{
  "num_key_value_heads": 4,
  "head_dim": 128,
  "vocab_size": 16384,
  "norm": "layernorm",
  "norm_eps": 1e-05,
  "attn_scale": 0.0884,
  "bias": "all",
  "init_std_up": 0.0232,
  "doc_mask": true,
  "z_loss": 1e-05
}
MLP neurons of a small language model. Each row is named by its layer, matrix (gate and up: input weights) and neuron, and shows model dimensions 170-265. Each number is 128 + 32 x the weight over its row's rms, rounded and kept within 0 to 255. Numbers have three digits each. A neuron's up and down rows have the sign that makes its largest values positive.
A block is one neuron, or neurons of one layer that tend to fire together. Before each block is what it responds to, as a language model described it from the Wikipedia text at the highest values.

Description: Auxiliaries such as was, were, being, to be right before an expected past participle in passives, e.g. "was constructed", "being developed".
L8.gate483:163115066111152090144079086134077118142062129134144131132134137143174089167076089153148157138092114107077075147073134108094079120144168142151154131182134091113111151198159149162131110128105156153135116142174101117141082146131189136132131106105127130133151094112147075154098088176173156083
L8.up483:150118119030095141162100163120087135141139170143175109139131108164130159100116170138115144157143091154146107141126181135196157123129112217173191145080156090143186164161112158131140129128105113156174159118104119141089129121135132122113149133156149147031147119128092170135142138108126135128
L8.gate491:115080128151123126112152125120087093174081127104148093134139133126126093157138155059176159124124134093076145147182182146104134141135137154066162172110120087090138127165109145125145090059111082182163131139080122173179085120184118121065200129130148087134142109117138160171113118147141117155
L8.up491:176123125109134112072123123180169141093134135100127133155120134079160087117137130106115145136129152147084154135147105176166143145153143134104115068152093144099144123201134165130216132140110201110135163161135142077095144137104131146108050131133133058105115071143095112126093125109110138124
L8.gate948:088162157163093165076169088104116153084123129106148110157145115085095085183113144112095136105123131150121162155105085096095096128120165174098109197136102092060132183110113172121141126112126166176140069140152140166165122146122091134086125100137138126102114141139111064141166170097116161132
L8.up948:145121143158113125110100111104097060116115171111124100182168153125157137140142092164158105169083083115125142134149143160189172134152130164085120127117117103145082175110175151126110141102119148121125178107115096125129174165120123116092124157104150214106111141118158143044053058134146156105
L8.gate1252:128081093114178127108108125087142155108086129115135120160112077100125100132124143133092124131118128144091090075170177167118145126139126143099176153131185146191110086111112127142197125116110138094113145165138138164170110165144063193121188130153146169145082112154097136140143146103122148138
L8.up1252:108063128143099154102202110182110126184095091116101071113097040162185125086135136077129113169109153154045164108118142189120094145090059138119165162170124099121112142114077139064140057132120123122103118161176139151133156126076069195128105151185144111144075186118117123134108164207128134111

Description: The letter P or p as a lone first piece of a word split into fragments, as in P-ower, p-hylloxera, P-imlico; occasionally b or c.
L12.gate132:140119194153128115156136132170146131119132088080139078127167061141135169144133112051155133127225149148172132079158090128128184122133115146138098112116101129116161085127097166105106130088147065113129154120135125069153094104069157172107150121127124089114124069136131060165079151148132157138
L12.up132:139254191109105175067084152120168100059118124140139104163125145143194110159124157110117128094127129126074111099132127152114114086137172167143097153066143107061144186145125125167183159128109137154190116122148147108163114140115079143124148140164090151133113089170150139170164107120106131159
L12.gate185:122080117142168102149154111124081118103142108124158134101117121125017152129139103184159048132116160134106145105183141142149129124129093173146144173161124124176146139136146131143080114071117118136158075167112146096100157140137153120116105111120033106136121144124115097208109144119142108138
L12.up185:102141146138161095089101183116034151145135053115100158119095075127080146132141123155183142087104170171126095141140075130151165154117115176167120143123158169121146143119164159159109079098118115135170072114114144110105152122183180085182089117085008108142142089094138123204173123104151163132
L12.gate191:097121096156121145155118125136182122075109073159100155104123110077054138178091181093121155164110104135096110129103183078099138092107108155154172132119122166129133095149210110138175146145150102151139116133112153158137129095109117127178129170069071115130093158145135130116094126136081105177
L12.up191:135130135119132119149094118113104182080160080159131190150119150099098132149156078066165103120105125076115105165166118198079154159100105126128097122155167135146134151115111114148101156089203211193062130185123119075152134111079139106091150167100162121192167149167119102141188149175132186078
L12.gate324:088112165055000159141104130129118130044163111127179144164113098129130178142162110097126130110146095129127162187129177118131135135166138087140141114121092069184123190108121105190163104098148117159163116134069108150117079115075133135155115144171101117152153131148171146133146120148091149148
L12.up324:143171116170074126151112111096109141133182120153145157092103155121061177113099179140130124083065158082168121190161085134162190161118120121050207128135142143073207111125099197107093110087088157143110117169103116082126143166068118144101092137189132073139122183117132173117107079115113067182
L12.gate364:144117104101133144137141119147054149157147120116108129077124093104057088115181094128144163168079072086137133170123107115142114089140134087136134130142155097122084138139087180137184189113114158086166135114098097094174106139135090094170116173135141143149096104154149127116113117108169123159
L12.up364:144101128150076165160089105172153184130141169205107158150118128132084078114111117091101175109129158050157116144126068175120138175152130106124159128123198126138136117099145172166171201100143122102179151121119112066116093116164112140145104115108140127210175162134142123134097140116094142111
L12.gate391:112134187118155105168098115183083120137109117048170195153082107074105131132156109154197097153160151147119147143161083158197129120131130066143136117098109131165122103080081086142152086115119090144138080128124184157139154141131184116088152129057091116138129119134113156134134136150144099104
L12.up391:119120172059153152079185087160117173195186149081134063135219137135132077122125149150125053138125114142151141163132145116083217129157138147126091144172094175089121096053116140136082152134107131107093103124162113116104156127121112116129175117228111094081151134166183105216080117125178176164
L12.gate458:149116102157134152129102106108156086104200172127087181076072041093099089118086093151148126168078179149089105096143092123157152127168135102146135145126117185141179102169168133060141096116111100149135156136141137098124152139117099128128078118074084066093116166080123123127084102142148107100
L12.up458:160157156133178185160149135084131146180133111145152141144185143110052065154086115100093112143101124185151134081147131102154123106135083124153121141141195098150213094180074177116111139151122108075111112152142089113130098136141128113140129167144067143137117086125050115147153162095110091122
L12.gate743:114173162146084117171125117098144109118050136124065198061112120162140085165188139154092141150109166152084092180132095094148105159101098130166129075182238133091185111125142135097157073090150032105202140170144146095125161099154125126130051103105130167109150119142159108157162138170088136101
L12.up743:106142174132136103210223110116090088104171087125105056170075102165087172140144113162072140121122140162144121206161103127190167147132126143143129106163103126178116158116082123106115087139149129087115236071158117138111178143113092175119134084152122184134076178195202146115086131164118152089
L12.gate918:090080062101158073149131144085140134077199066123112133151136076127151132168069128142114140076106102116114111192103071124096071161150136107127135129144169099099086126071125134174124126135143146116108070129143112136179126182174151115115111169052142123129110156141172161107071134160181122141
L12.up918:110097154042110136141093100098111138134205136132144150152098113112149181143087126168111175158165135148096092176143142109084130151157095117152130183164115118101136163149128160156102117118126088091161122183153149165126078124116169155153135089145185113135110135145130160084123149158141116149
L12.gate940:143077204093162111099117079106092125094152092136145151144090125065058116139130168136125182126129127138052083088117093122198126137142102153172166174105212100144120076104084135119121119119110132159146138129138140053194105105089135206136179137027114141125090157085213143137151139114124144103
L12.up940:125184176110175158126106195124111103129108139179126187109159071156097108153150132129179128103106125063100045137084118159165117140143129150177162174089149082134135191115133140161133060104105144140114121117120102103136110091141092084165106123106124156151042138069106155115111140151085152126
L12.gate1120:192125133083121110121159109112141136126106104120167136069075080172127131137119092125090089142166137126145107165120154103172099164119080155160077142169154102123131136119194134135155150158137123197129086075110108089138076103164182143136174083140105140167131171100130180136120150156134181122
L12.up1120:113082103119103102123113091077086133161154066093191147066167119173118119179140147110158081174187148109160158164165116096151138091133150133132106151135161126128150203123175134063136130081168157202118173158138134162130136057205159141134108094129162123123083141115123126161132146109136081111
L12.gate1142:183132088091174144117105084081080137112127135156104148111128094084102197098099156180065134200128093162160173072113099165113135127117123138132127117135142127143140177088135157072117078148126086178096129099163095157088107141126109122160128186131131145102133097104148111086005119104080132126
L12.up1142:149097101130066086153115131137093144175100167128056171089112190153197130150131085137164075085134202105098133128158122083107106076135145176171178152115140096194142127138181123182118123121090114165169162167116144149118163137080151094099140148186103070161177120138079111120136147145127139191
L12.gate1193:129129108157178157140087075107099144073179129155118162128142108097152155159154079124179107122184119116094085133074123150180099142181131097182202178080143113084123126120098142167124135090132149115137156153121160183145135113101161091149119182134171165177097153130096125137121123106153124152
L12.up1193:094151096100114127163147099134099112176116096145161186118133146070089205161159126169092127163142164105113121117088075200123131127135110127070150127116086094163141124188120080147108116108129124143144112167088100144107106150102116193146147153115116175102116120110125176164118140156212141177
L12.gate1271:131143087125131103161144159129055138133154110167126137178150096136118103113095207111134137172203128154145125139110156097156101082133093099115113151162177133125149214147042171095109175135121100131113064154089121129131121082156121155100185117114095085078146142045110167167167104178076172127
L12.up1271:134133111132162108141182112106126145177123198152152178131144111141037175132141177128141078169114187109092089077170125051100165150102169184111099156130160099163134108178109137196141124084151160153105087131077167125150157145149142172121096095132117097147058076134070107086141108099160142138
L12.gate1292:137117150156065073157127135101068116139102097061093093095162100126120157171197131151160097102185119128176122067144095064127125134161106147111138074088144131122172093144144178078137100070169104060094105160117159089097162150145111071123114113124152127102147161171146134162095148103156167193
L12.up1292:100053139158153178146180120156091146087194065133114120159091172094113151066106104012075121077143118125188083197100111123160142174127188129095157082092160183106098182142135054139101135110147162100109083106133122111112133188167127115166139104071084131075095132082114133187171129134143168076
L12.gate1311:145157179144160180119039132133149176111131112152160174109092121163174112163095089126138203125107103138137164137113112136161103114108119145180175046133134144127131162125117161165110075109109070140130162133159079160155101146181130180106080158171126171119104148114131093135089099115155129135
L12.up1311:166114103168105121159152195123123111095152071169132119153161105172145121102121142157146121153118086094103104129168139146157147143113100054111131130137203164128155170170149149137104133143175125135109144147118084152130140108133109108134147138168073131117128154123088125184105183113106141080

Description: Single P or p token opening a word split into pieces, often a capitalised name or title after a comma, pipe, or newline, such as Prometheus, Pablo, Pella, -pitch.
L10.gate382:136086101101164135112102150137079153149145128177130157063085133130163142118143146125131117162104095136082092127076117053139134076139108124214129130116149077118080125083099126138112138140132104075110140155129108114147131082130135135147085140124163120149113083095131116180146146146215125107
L10.up382:130166128170167097132103131096068141104127140142107114131155088054136172135117134090136154124164136177134107110193103166112158148115108106164068133130197146123120107146087215136159141079135126123214149118078088172126136062131116152174137068135090101115108178145118150102066122163144178156

Description: Forms of be (was, were, is, to be, been) after a person or group subject, just before a passive participle, in biographical or news prose, as in "he was appointed", "were arrested", "was hired".
L12.gate20:098138120150153160089140099107069168163113197116109129136102178123146122155189107136060077166191157131074186026179092131109132114096109111062106130113122159123157128132103074114121102098125162074125207029142141117113150098111103141067138193137111119156179121131147096154134153116101171103
L12.up20:110115141197149141092180124128107208148082099143114142137161212124138104149138151092120122148070114205162115132135116128139130191133094156126118123120135142115153110074129151081119123114149111162087115189119095110086045204110088102145141152142120068114111109140067142133133137110112109144
L12.gate410:128158135134099149089121127154130170113108107135118124134124188135080151162192148130110080192152092098105103131091151110077122117145159156116123112102131180107087154140106209135069085115127177119122107154129148106057087200129160144172096137092081111160087108163163129111160161114129164074
L12.up410:090111158163085122105122095204159153098146189108123111178097126091092113114115098133084191171167098139138118175137138131164098121125146103104088137118144137078139168086157230120133094110065108135135082120139151079122153112162105106121077124108061121105154139149150122128164152177176133088
L12.gate425:142120077126176081101170089157044135150086094110043099155010124126099143156112131148121181149214152101168090098165146132178148104121182170126160175110163106174095153140160136161169110158119101143129144052166141110165139094152121136082149141145189110159144122181153146117131134192158154134
L12.up425:125098150165155137119184142197118124111130091116184125184099125116114119148182136137116187146168160159198130065110133182191094034144141146121118157145159152167133128104096106108150109132128122099155161137046119135184117164058192162177105090181075149043160092110123097112075095129109087112
L12.gate485:127135194167141158119092132087107134109123089129173154129091122173137078143197149148144079151079155084124203133167148142065133106163136134195160126110129135163115153114152124108099192114137088151175116113109112112117181127108097156158063099105165172150094119127135162107167164116139176088
L12.up485:134165121074090115053154138142134191150180108125127179131154132119113171107168147100090104101161107125147129151082115151160083140081151036087131154197094149157134116096110140119130150117123188134097137141172156145112109141131163137084118115087163130142156143093112182114075136093135137137
L12.gate487:148110130122158082117115170127130176159126077168153124157133122140108164160155079149082133154112133103182119224124168154155110092086154089141153135082120166103131172109110115136123134106130145179128097118123142190159082117164147141111141093104081164105148135138123129108083227098137103147
L12.up487:126103096132137126142124136140167085156108127125118127159132163066089117121165119120118178098189069065153105158133140096158109107173136145120097168178124072116138071078110135165140153098107075147110103210112108180137105113140146163131138127144087152162138130105154108090157106142117134158
L12.gate636:158143165092119079163075106122163164121111113079135103113102163090173116072176196101122059101134104054142151125159049125114119115120165157114138105113142121130093152145119092165101108112097114168109139184079120161071060097136134132115146099192185141120168151108135124090115068069106110128
L12.up636:095082162127124142162047110067162155101109140098132149175066180149148116120133172116126116158138110141116100043160137129108151126084136132123139121139148104150092136120119099160106140113103098164125114075135116149105115097092128072114089142161098131115110192091083047125123091108165077107
L12.gate663:132173113189090134095130090137105139124116083127106163169090166128081151082130102103162116130117133128117155114104111158074185097116103152179126121122134084117118106087039130138147085143155123101098139122155134108109154174163191147059147123105121137127150136141197107167144184120109156153
L12.up663:126151131187124134078153053071090060149152104131107126057074192119113138178084070129140093114164140119161097130096167101101124163077065150192133137123204125080119157138098108097121104117069127144158118115128117136187082181080110103122128174087177079163101144178101069147092103095041067112
L12.gate701:090127119154140119182135101131159134128135160098115116141142156111191087121181111147145116102106090103094168070160121115107137146164104059150048061143138125090152140165151117138182148132150171117092132093115153139139130158091136204067140147168132104098140093154064129141167135112124124110
L12.up701:134144128183119137123120079174129172158111123054136122064106085136090098151121130084110085135063161164128155092137116131084090133164137107136167103125108123120143122128051166126084108190095095124143098114095174179114140161107149113150165155194126160106105141094146209104075117190177145120
L12.gate709:145152126214120106137117136112147147088102094127127129119073093110149092158133083139137118087148143165169114125121140056147126128210122146116068113167124133133086119146084139129191151142111141093131122140114107115142135084068147132109099128113163080167067070110121110075114102158140113071
L12.up709:152151091190190160144144125140123139125117141097112125099164111111163119124143167121050121137088126140089084170166111114100097118097138148131136153137145147090161089142139122062099137138150144148077088161120115131097072075179146084102095058074084100175096155161157155117129172114078182113
L12.gate746:176132116114087116132170154235139085163086127118133124164147126137138159124110168153148118135125134111105070155173116126146111079160128111098145192131115172166163150180102211162165084123126070140108148084103178175157164114138057205118087136137132147140081146134109136090070081121129060151
L12.up746:091089125102128081097178091058175178136162158062108174105117176190172109134068155070113126071157079118189123120146179162157092117126093115151089180110132177124075108128070088120130128154090077147091133162184105104140130100141120107155088154108182099172087155150111120166129103120176110096
L12.gate805:139092130186128108084144232175120170169114145143149119117138093099116136129161137160172118168142111130154111075158097126088133164086142135126163103169086121160183148130141167154128165180117106091102139132119121157028071142058111153107113152154137109146148102137101084119127111087115106175
L12.up805:114096173097105127103124148061163158147099158171147144111178174114146089172065068119121092143095087102079122149138119184075139090092136130066141124164078088132117144126062131147115126161217115112155115164132119097082135136168064153123159136098167131104130119157083101101114070121131121123
L12.gate857:159152141111102121122187131137079132113186145149156141184221112122123172143133103110114109123071111119147183169086169072079072144145168114148125113143099154145115149121123097116142169114143172114082155118133159100123149148189141162098128124116100153160063100137063144080094127126137123166
L12.up857:080145103173109152073154180145065163146096092141151096087107140109171139126113170153162079189116073107149108089148154067123107139099115126135135159138121156153201141103103151079095123082117148116067115091120097110112117094133093111147069121062150141107129115114155135066097111136152150055
L12.gate928:147190171112150113119121165157101192093140162123091164110123139154112130096124108125148150145108158077193174091118107135171121137170092153098095119150084099204148123102156124091130137148176100107149147103100152166122125162095147064140059149133072169126091125172111174168149147132138133136
L12.up928:166192140149148054104139184178123111189175174109140140111150167129100164112176116129096162141143108118116066140161157146106104119095170130104083154101155127118143115140086105153126196156175141134122100083154132194140094051137133106102103155157118117136140172127127103143123132056120147113
L12.gate1031:119158144141068124114123087149134138099123068129137122124144099180144126156153095133105116106133135091106112141149109143078195114110122159121133154172181167128153099056090141146183095159154135117221076114156096003109110062127178095116146126201148100084101186181147135149100090132116174068
L12.up1031:087146184173148130079100129165140117166171112094104098156157101119162065128106140127135069135181106108105129118125081186122106162162137162094084099120088188150143141180128079162155158234120145131124115116152145127148104120119151158099103122142104066126073156158132155094144132098118120108
L12.gate1102:119168145181136078084129166136076068110205106082121132164137194120144177087094158126130137097175120139104144102138124084139133241081144143111152127097097068115139131124156145145156109117087148114136128157104099144109140132139093162052097108147157153075125173146150186099084190087124122150
L12.up1102:156073211136151169131170118124094163132097185082113136100096112159151085129138148129134117134158134157127140105130134084096132072063142127106082132129115097111111118154133122144170132107136091127161140124107183125117144174146116125091084040130089157141118131054130124119144138131122127106
L12.gate1316:083141134146125101116197070212193147142137126115095126166134164160162107155101077183081103133122144096138149098119142142092140158128163146104143153166144123126105101090061138118067128143108137108108077161163123170120119122108164187109081207115122118131075112143168158074107072198136155139
L12.up1316:126128110142081095115142122073129134112168116093105163157165086143058110140159103133142125078088164150116127150163081089083136087097180141116200147095074195082124167134153159095135107085105144121123126176155176096175150135131147193147168155117095073178166146142165112120148116114159166117

Description: A lone P or p opening a longer word split into pieces, as in Pittsburgh, phylloxera, pleased, purchased, pamphlet; occasionally other initial fragments.
L8.gate80:158125149153166121172095124102056105168122194132140185102102134123085092173122137137142146110077065143149127056162125123150076113153128171152186186135155116123137057124142116139156085147108166125187154078088158177125152152146130099107177165136156155132170061140096122121069147122109157109
L8.up80:111158114140175140135148130117091162140085100167059189165129107182094105107128122133134127160116117129119132104154090161201106151145082139143088124112101138110083128113081116151085084132128220105093081154097143156146140117094118174230163173114152061172060125157104124119116149134132173141
L8.gate799:206123174189075120203156158126135228111124092189109119148123125158154148139138155103148140143141123159103174148082146110142159125077146120164207120162078142157181148161169130117069167097081124128140120133117109085072136149071126168130138139172150125162090096092123170095146113093136147194
L8.up799:142136181117084069152116152170094202138200103118089121139084117113077137132127094154125134144201108103160141122108148122148090131173150114073114128116151134163148103110141098193117104048121119133154106082141132145143094106122076029144132123151109124138137119079138174146202154145226175187
L8.gate1087:151114141121117143064158150094100135129107104127170108161055119084101141133171158171149167140066096141098146122192119113157176128123136080107094117109109159168081119051098181172127109149160041085127118076106108100100184099083159107196128097147124109061085126152156158094110125097126121133
L8.up1087:115144116107116141159129200140051146136146090097132141113117179114137151093126193114113173138047109162104062128159118171106126155124098094160166172157149108122162116099130068102121127141135174147114112123159109173154145108158166123166101084114164182112155144114102211148111122103137098157
L8.gate1190:118129105099124111135138120147114181190078099133161093135092070107060100152137120137150124164157133133135111019163112075113154150101093157171103112129141119115151124089148118144109173097113165161146125099122077129081066085161172068121108085091116104137119147103205117151136109105162080204
L8.up1190:159127150135172148115157145132120121139078148149162151163106128089180159111091144141146161114195095108151105134133113127198137139139213095105163143096146112078122145152132103117076151052161082151142134187096104098158127149198124096084164093166113157184121064103164148143152093139124084071

Description: Prepositions, articles or spaces directly before a number, especially a decade or century, as in "in the 1830s", "from the 1300s", "seasons 3".
L8.gate113:172100104100126113154141125170087146182120067171103183078093062135160181151142194137116100128090113165099149081166122127131101167104142179097128110161105132148132168105159162071149145151132046110174171175176129133116178155098139170129122139152156144120208073115141054074117136145171068104
L8.up113:089102112148133132171111116117077116156127172101068160154163114205140059078090084082158123110119098129078145182133106126138149171085138113102095063138149149083120166155128135072170155140119140118071147141101161113142084088118173169072122139136153139122125094116200173080195099121117045119
L8.gate168:126176097108137155146120098091095112119121127116119146155047112095107108141147179100132161108144110107151113127124195154137116145137176151120079070132117145065113166140131080118092067201123109186099066208080189095167160117174144107125186165144159160109133144136071087188085147179119068173
L8.up168:156183198141172178127079122144140127091148109180192151124078126135141123140102079104135154103187088099085124092142204116103083082111126126125111219121123121123163137113144118126110147123175122142103124125166118167128116115136213114128124174099144149106140158104135089145104086122125099128
L8.gate306:160107126125174157135143123137121107058121101152112151183083089160116121080093114119191077146129107118100101165121157158091166177117094084111127166142165128102158123096193145129142159136147131154093136126112061129205066115137121217138097109162087137141129167099141130129107153072116115149
L8.up306:152071133148171160095160076112109150138181137089188118188128196102144109132183152145102100090165100109088151082166118089169144131194170108110139119115117130114152113105175132147118082066100093107132143132157118123192104123135138163142135128138138150086142119137126113127114097182210101121
L8.gate885:112158107146127137073121068094169163133150125131153188155156130148103164104127107080118096145161112088093123180159131094123138105187122110116075145126135127110155103071145119122135166133093216070125109117139138074123067128128092151119124143122047181139208119121119117120129101147124128176
L8.up885:128115154212116104120116166123169125121190068095151101121106137125126090122131142128145092151132124137106099182128140134102127139117110144134059138152143156030165155117127131146138157068149148123100093110123175158125129140169137129129127086190077195106150110088128099108135126169110134131

Description: Spaces, separators and short words (of, in, colon, table pipe) right before a number, as in "Beds: 134", "| 2004 |", "extent of 1,800".
L12.gate141:086055158067129155148065123049073086128135128147172084155149113155150106147152142136141078157150073162135127119118107130117071178127124160120124164143099175078133164131170073124119088129099105086116114182114179157160112210178094085097118125121098118071123120152130122185113129189095159168
L12.up141:105157164094101158144102141085060187152124105137180169130150088147152129167092116068090157134092103149142096109162144196117185146189085135134091079111184110125160128120106115117169165147140109095087115165178131092147164126141101158149094125102112164132162114097072113191143150157113077138
L12.gate171:095118154110147081083152085203147136042093121172109130087136106111155132119118115107136146123145097087163136090118147182057165087098111145091109106144116171128132104108086130109163100188131152113111048125132156116162106134176104155142094147121151026068116080095155076123107171133115211131
L12.up171:105095095125170117125109144123178075114127106118142168096104179093131128121130075131131139121088116153109134165167149191093102222122115155117148156116108145173150097088127139098160181133086122141168102213133100139129088111108134112161096140138149088137131102071106186160114083110148147133
L12.gate178:144165139188082098157074084155139097173067102117106122110103090180109140137125130077119088123111126155111116171176098111104167134151127142171135136167104150081162166122115156115069076148109165095084080175076106145135099170121132108140070122082122096142119102194116144064062100115146162175
L12.up178:166133123153110111111112080194141130138065098142167145141146112178115145125053138130094161102139097140136069157150177062143114133112092092181084114102155174204146179131160135140188114152114128175075125064047122075125187176137077188077189167075155121084128129086206160185147198145124102146
L12.gate335:177124108049071077146120105172130101179134108147070119139179144188130191175083116084139117119135141129136114123148036128060163158117143113131186123159187055201157067128136127138146152139139113100150095117163124121171164116102090125177128105067104126099203139114019115116073143118097119133
L12.up335:147160164190112114107134125144125137121121122081064102126083141164121158118123128122116081122119150095159198105190140135089184166187167150087112170139154161070105094136073132141112091140127071096091140168158132123164158114114109139135140136132045165164156155159102110146099120162122154106
L12.gate345:116205109169146074137141153120167067114127090135139153085092188172132132152102082092156127142155134080136130088163118146107123197187055094124110175150179110171108084112125130126120132081100118128126113155111177133147142105143119099152123167148122158082131068111119158084177176189171138157
L12.up345:101130131100129133134100144150138193111127137159136094113133125102122071130118073136111117093108120084075108122114111157077163147108109180136115209128124118136190170133116124160145126181138089081127068192111103151105114140183156114155164107165174107145125053134072181118068109112130083116
L12.gate573:167164158111148144115136107123112150129083039109161131138183134149111167186114133095155148157153077014123172159144113167125176132115121116126138132182124076184128100099073107093171091076128143155107127169106073095169121135107087179104199117143150132151144120130163180132144131124141112087
L12.up573:079181034142110076122124102071069145147107096087109137186154141102066133090174096105134090131158080139176123123137132102157162128176141093122144144132152079120178188144133172083119129125096105125128097142118124186171087149100105110089156144121128171107120065090129216123134112184129146144
L12.gate644:212107072152110107077165131138171126140111104128151103172097106134106093163120140159087078127088166115136105103163095120136128120122120175136155138146111127098108136060126125103116128091154144195136105120141148141099104124077133190123133124129115135095134081140102147129094057169061169130
L12.up644:129109111141125188118076169116161129137073103117164103127069096153173103167113096136118160155117079125135141087072113169137121218098071101131170161058120122100053130133109125106162089159154136109045100080114187102160126113142085115132158112083115040121118124190087108098070128136119154121
L12.gate677:112167138116153157176083084098199112115140107061170127134130154143153085142133108136189103141073123156130141164056087166147183122124080131177056129075121111116120120132139131181131114075107169127164126116135116149159071158143069137181116135152121152123138109105123096130101180108129063135
L12.up677:164212138105103167091150124121042128136099111119077142170114142149136093186132076168167130124121150174116157168125079150125185173092165095133111172115186193067151063124110121118142146100108108086129127168170167105138096155112120148169163061132102160098195121141127070125131164213097183130
L12.gate1038:123169072126124134118139098134027172127110139214152088104134114099103100125207111101136081119122150161149165176068120100165095204108134186154100126073134130093136154104204142095162081108083131130160132114158103116121126132074162185151133108098148116052096085158084120138089084159177089101
L12.up1038:162153142102160135111113083141116125089176187103102165172149153170115133206152113139194168118072062154148108132128127165110181174194156118162156150179105099115115104106099082092119109103058106134117145135110052130166145058162113192123204137121195136129069143089130201128163187078117117095
L12.gate1093:127180092095128083081124080146116072115094116102140087076060100143164207135163160111178157116160162093086090066111097109104153122103149120111124095135082107110121156126122054106180088078156104123153100141151095130150082126135081125174146129126113214132134079110093162179131140115115072150
L12.up1093:098119196059103157131128143105125167143160102113144077143180167157116149139101134155124114153184138082157140133121118141117126157167126089147077104097086156075071154079150126113111111063067108143135084132092150079121146091107114100109129140140097175137163108121190140118128148107156146159
L12.gate1112:153046170137132157149145143135162085127100091142134177149210111136118086078136110165136072140167126119091184105075126127138149114116102140095097097128105143136169130162093077156156122120115149147148135152122113079143170140154099086095138082139150102120124149121134131159130104197151124104
L12.up1112:170135126095145107079067121161119123121126130085130123162099121119107109099114107124124111170104123129111134134166071168160141111174100136185077122159163190095125099124145147137116134139108067179126071145128111146127130126127052144100141139097074180125117105141194156073159139186123110101
L12.gate1130:123177117130077149155208138142172124151112151088117138148127116157130117111192093137105129139132124134119101111107115142126112169087171140148178143150154159120162167176139137184153111124152114091162121109094133128166128127129191111148115149130124125159129114105172178062127115118082097133
L12.up1130:163134059080110101107155115089118088147143112152154122109082043083144071088127100137138219151135120084128084107095116095165078087074141180154073117116173129121110190118105178124146158145096130167131167132134168145179095078142118149149140171153150083056134137162136076150124121129157137166
L12.gate1199:140149175124108129104153122101127139150204137149094096100156137117100190129117070072174083151107080112145093145176112115106177097108101105116150196130162129155142095124095154135109171123123135114143067228145134154117123122139083170165126085105128158121044167145077133108112094131145119153
L12.up1199:191124115146116117117124191115154130190058134167075152114105143143151148178120092115105121166142132195138127094170115164116154148088137121135094073087110098152120112137113120107100084185129148145108096116141112139153100069073056097129167164170103128122137109149054165182175152109157124118
L12.gate1213:124156132223203087073138126113151141111181110138121111134138152140135151144155128196105124115159166119158114120121071147134194132151144057129142175060103099100178160108121154098150125150130105156199152094192104104181135108083076114181179134097161179122159102121158118096105125093120131136
L12.up1213:128157165112108166085133099134078131155125104121149174162108162149092092073114137125092147073092131135119085066115154068135154092089142100146142151093114142083131125092122089158102165105112134119148136147135139128152240151122092118097065150172122163106116127094155124099118144200127131091
L12.gate1230:179095156081157115130126062104085154139170162114096152159121053153136074184060060139113137086152123118127120080110137151154136148144149159136114170162148136163140134106181164107111119106151136173093135104115078143166183072097110100131191095125165097107146076093184073203096137157104122071
L12.up1230:154154136131103143103109186118106154129091128140206142164139135088100130137212125104138110130172082106179169107110148108175102108139139146166123112149113089154154089158158083137104129022131169155121070090121147159121147100106068147116102105096142127172086087125119158115144092135120142087
L12.gate1241:134159118086101094112147146113125189126120111108068142129091120106122149146103156054114144133112109134109134102122149118139136127137150133163179104136130111088104109115142110112139149111067086150071160164164092120062123108092120160129111091107172157122130175155152149150116141116087117136
L12.up1241:153126113135159116064132134153067117188144130079120125081155140156108112107106120144166162094151055133111145151155140098137220162098104145119108122157093086111172097159132106175124113121144073149120107061135134151127160139100060168168130096088112191109095158165128151099114172159164183107

Description: Spaces, commas, prepositions and "and" that come right before a digit or year, such as "in 1940", "of 200", "and 76".
L10.gate451:148178111159132159169091053151111128117108106128112135125120119181099168172083090114139105121105113109107130144101112112068186123143120118148120168155142151143157102059129100163129122083103152090152159121123200140147093109119066142189132186160114068072172066133183101176113146145113151169
L10.up451:116217146156147175164101063151133164169096117116146128171090091138110125132113141111105049155120160134132126146153087125107122124100159137161117120099214117081085146097171171164103157080107129146118126066185154199167108122143143221153130125170111144127197128156129139120131154183191110187